Weights of a small transformer language model.
Size: width 256, 4 heads of 64, MLP 1024 quick GELU.
Architecture: RMSNorm before each block, rotary positions, no biases in attention or MLP, tied embeddings, normalized queries and keys.
MLP neurons of a small language model. Each row is named by its layer, matrix (down: output weights) and neuron, and shows model dimensions 96-223. Each number is 500 + 50 x the weight over its row's rms, rounded and kept within 0 to 999. Numbers have three digits each.
After each neuron's rows, "fires before" lists the tokens most often just after its 100 highest values on Wikipedia text that the model never trained on. A number after a token or word is its count.

L16.down76:560555428472519535482412482542495501527422511443429488467480471416546576512587464508526451494524518518494439530515556447471506472563390527454557499423417529464399494510444455451473495488418501555554515525481497524594465549567538449513491525453495552520548454417542507478424481466590424497559553472381444603483458529406448581459529518524423497497452458500563422510473495513510487535476
fires before: "0" 38, "1" 7, " |" 6, "ic" 4

L4.down205:464514517555409483463503530491513538455506492458492418513411458456529594472481512488502490498412539453471567499442537500524462599476538540587501504481433499605508450517507541589458532429552496555495527521520516466486525514540457622545470480462519450547490595604473429476450527436529442434566483634454523537488489477532477432514539477576509501427552527427523552527424472512484485402546
fires before: "\n" 36, "\n\n" 36

L17.down809:393510492307544551512543433445536459479439537450567505532407482422475562540419574563518467513536575560529527564508457425509473478523539459516496467461398468533497524453556442407435421442586461660533448527490559570514466465533488477559511461524478521473518469519468520484515486503514441496581580422556511526439489480518551478603550499535371508466535555594490527370541486436526515532514
fires before: "1" 30, "0" 17, "3" 15, "2" 11, "4" 4

L17.down834:520524485508422464447427541546458447579600507520504466398572459513485590506555486427514499498462523461483568483516503455447520559362489441474567534447535560535537594559538593539489413529540455552597432549541460421490551470549514473497465549586483471425531503452419455523509541530449498503409526506524501395390554546475574446541451508482564509509502506554545473536545518543525505444512
fires before: "0" 29, "1" 14, "2" 13, "3" 11, "4" 6

L5.down871:412500466474551490476525423461485454520464442516472455491481545428482493524574552457547404527476477544461582562507591508532501487452487506549558555524567399543444564479538471407559494484503444451517427468475599550572429438501481497502340481490445464463548442474514476534505473453543471450454553518541546464456514472538497534582428511501483458488383456402510494476500446434544501457541
fires before: "1" 21, "2" 18, "tain" 6, "io" 6, "y" 4, "ig" 4

L8.down365:479489540553558578564455394540480467499506476453467457541500480500499491552406535523474453489480472421490504564407476560481450517514442500488516522520482512441511461459441423565586493481501612493509495529497520501492434530515588486479545497502517559444604510443463464507557480651614469497527485499487468510385536513518504410507479574505395544489457393610557492488570523499465535465457
fires before: "1" 56, "2" 27

L6.down484:592501516521454479529540508535463425545476413483516536474467435504407511535495543497554556553560490441453532516533424519515509586427448498485473621508444408552514465469544400503523460531468511563551565455414548490450504532534456486446508437500476625509515522484489506403450472601524451456593573486562396481442516526514497553502462546463520511523593437422532486551491394583547554489459
fires before: "1" 41, "2" 19, "atives" 4

L8.down425:485479542541489464491546538530489518437500488473518540488470475464432487475476556490373527517484550431550493588454527555480556582492559489514432509556549540550516501461442550472484478444560518478546525526440486539469592455492475496522508471545545498513522444460477529501496494507460506429472580506465475539454532529475492354507502459475608502518356431493517409538488462527447561505501
fires before: "1" 21, "2" 14, "12" 5, "28" 4, "11" 4, "13" 4

L17.down194:507408556512471476450489498443463535524505526531485553539483498459559557500542521488444515478425482540492455534443491591459623540492456348448479539498488542465515506502540488488567514500536506500589466534508486502547463679558530431514428456575522579494502519415452530524505482521512499508527458548560479561557512460532437555422400542470597542484496516494508534474535529520483415547471
fires before: "2" 91, "1" 9

L8.down736:535457557571468488571486536462602463575584532455528552491495397576511473477357498525584550480426454443549459529465450551515514452589526513493432484566542516621550469559548501518492487506484594560540515556497468430511480496497485519526522503497508529517560509550436503534523464565373403454530564518521476520449438377433501407488576503509488504463509448487502518542451461587470574428422
fires before: "2" 48, "1" 39

L17.down12:430455546431437441497462412408562572544533476534530449521441539548496543505499570479606434437453588483500483588491444495573450489453511556503475538485398496497435488583507486593531449511436549557571492543555489464532473440496551502563443536516499533463511472476501413560453503536558547466495435499525484528513530476537471538505566550476489479438552539476522468432477455576541433526472
fires before: " | ." 14, "\n" 13, " | " 12, "," 8, "2" 5

L17.down352:485496482488588490490520489509464502577501604422528484552521452466451543504406407422447525513529495470531454423455473468537508562478554494397517445562435504503467513587471469443566490472487470503582584600498602516484393513565519448534541427554572532536569445561521461510475530491586546508515465525486539515523430531468471550554581443464601585436472472430484493508411564494436430449500
fires before: "0" 44, "1" 28, "2" 11, "5" 4

L4.down264:540514500448470435504584462392540513516542529485526541571572515483511539408631529509453469524470489508554540424506506532509475466477531485517383523581498494548498481484463482425510502478512532513513470472495484551524521460477590491540475554522487620546483601511510481503415586442574476492500510517470534523435473525489397479391361472590451564352395453536432538505579479467550519459474
fires before: "2" 23, "1" 16, "3" 5, "5" 5, "15" 4, "16" 4

L14.down606:564514505525524470534443455436524423442475512495481527460418523541517489494472454521464581476388455515449545524630525584437433459480453464440503438528525543583563480341472558468476576515491574468540459435521488518504455523509560487558499535482490467526550530493505500475563499572501456408446536607460549515471444585565465403493432539543498446353448516415404523387490527542402452473527
fires before: ", " 44, "2" 10, "25" 4, "1" 4

L8.down7:382498552572595346482494513526478501561550511571463372467465525418503487472452513483519497574490503539526538426500505502415526539531565596429497491444481422501481474602498550466450533421552506526553578546576512504589493517561498439511483446428449474473656492499462379549452573478491557471466444500569513503526416507501534512471585544484611507435490476452423490496490466485463447427501
fires before: "\n" 47, "iss" 8, "a" 7, "\n\n" 7

L17.down843:547500405507563519457454518454515463624615494435468590587537477422484542476579572477554433497405502449396468502442434585490496446488525431503410511544519505499479555578528410463547436473445422541507484503464490536503449534432604520612529590557459501390510513459458547463551506515552497478588496434541483414419451510454423450511533531528375513400585562472522426449566425464449482513512
fires before: "2" 68, "1" 32

L16.down542:487477464528457498455465473530501522552472486492579480499526488481540582502512513500475434512448453560527441568490510564494537467481405469414476537497454587451626493565508526535508455550515493523521392550610566437534527601520500417462524560425510492465515417405484473530474504498449470563502570497474503471481454492489494494546517415495498462525495542546543521502523498455475524569495
fires before: "2" 48, "1" 36, "0" 7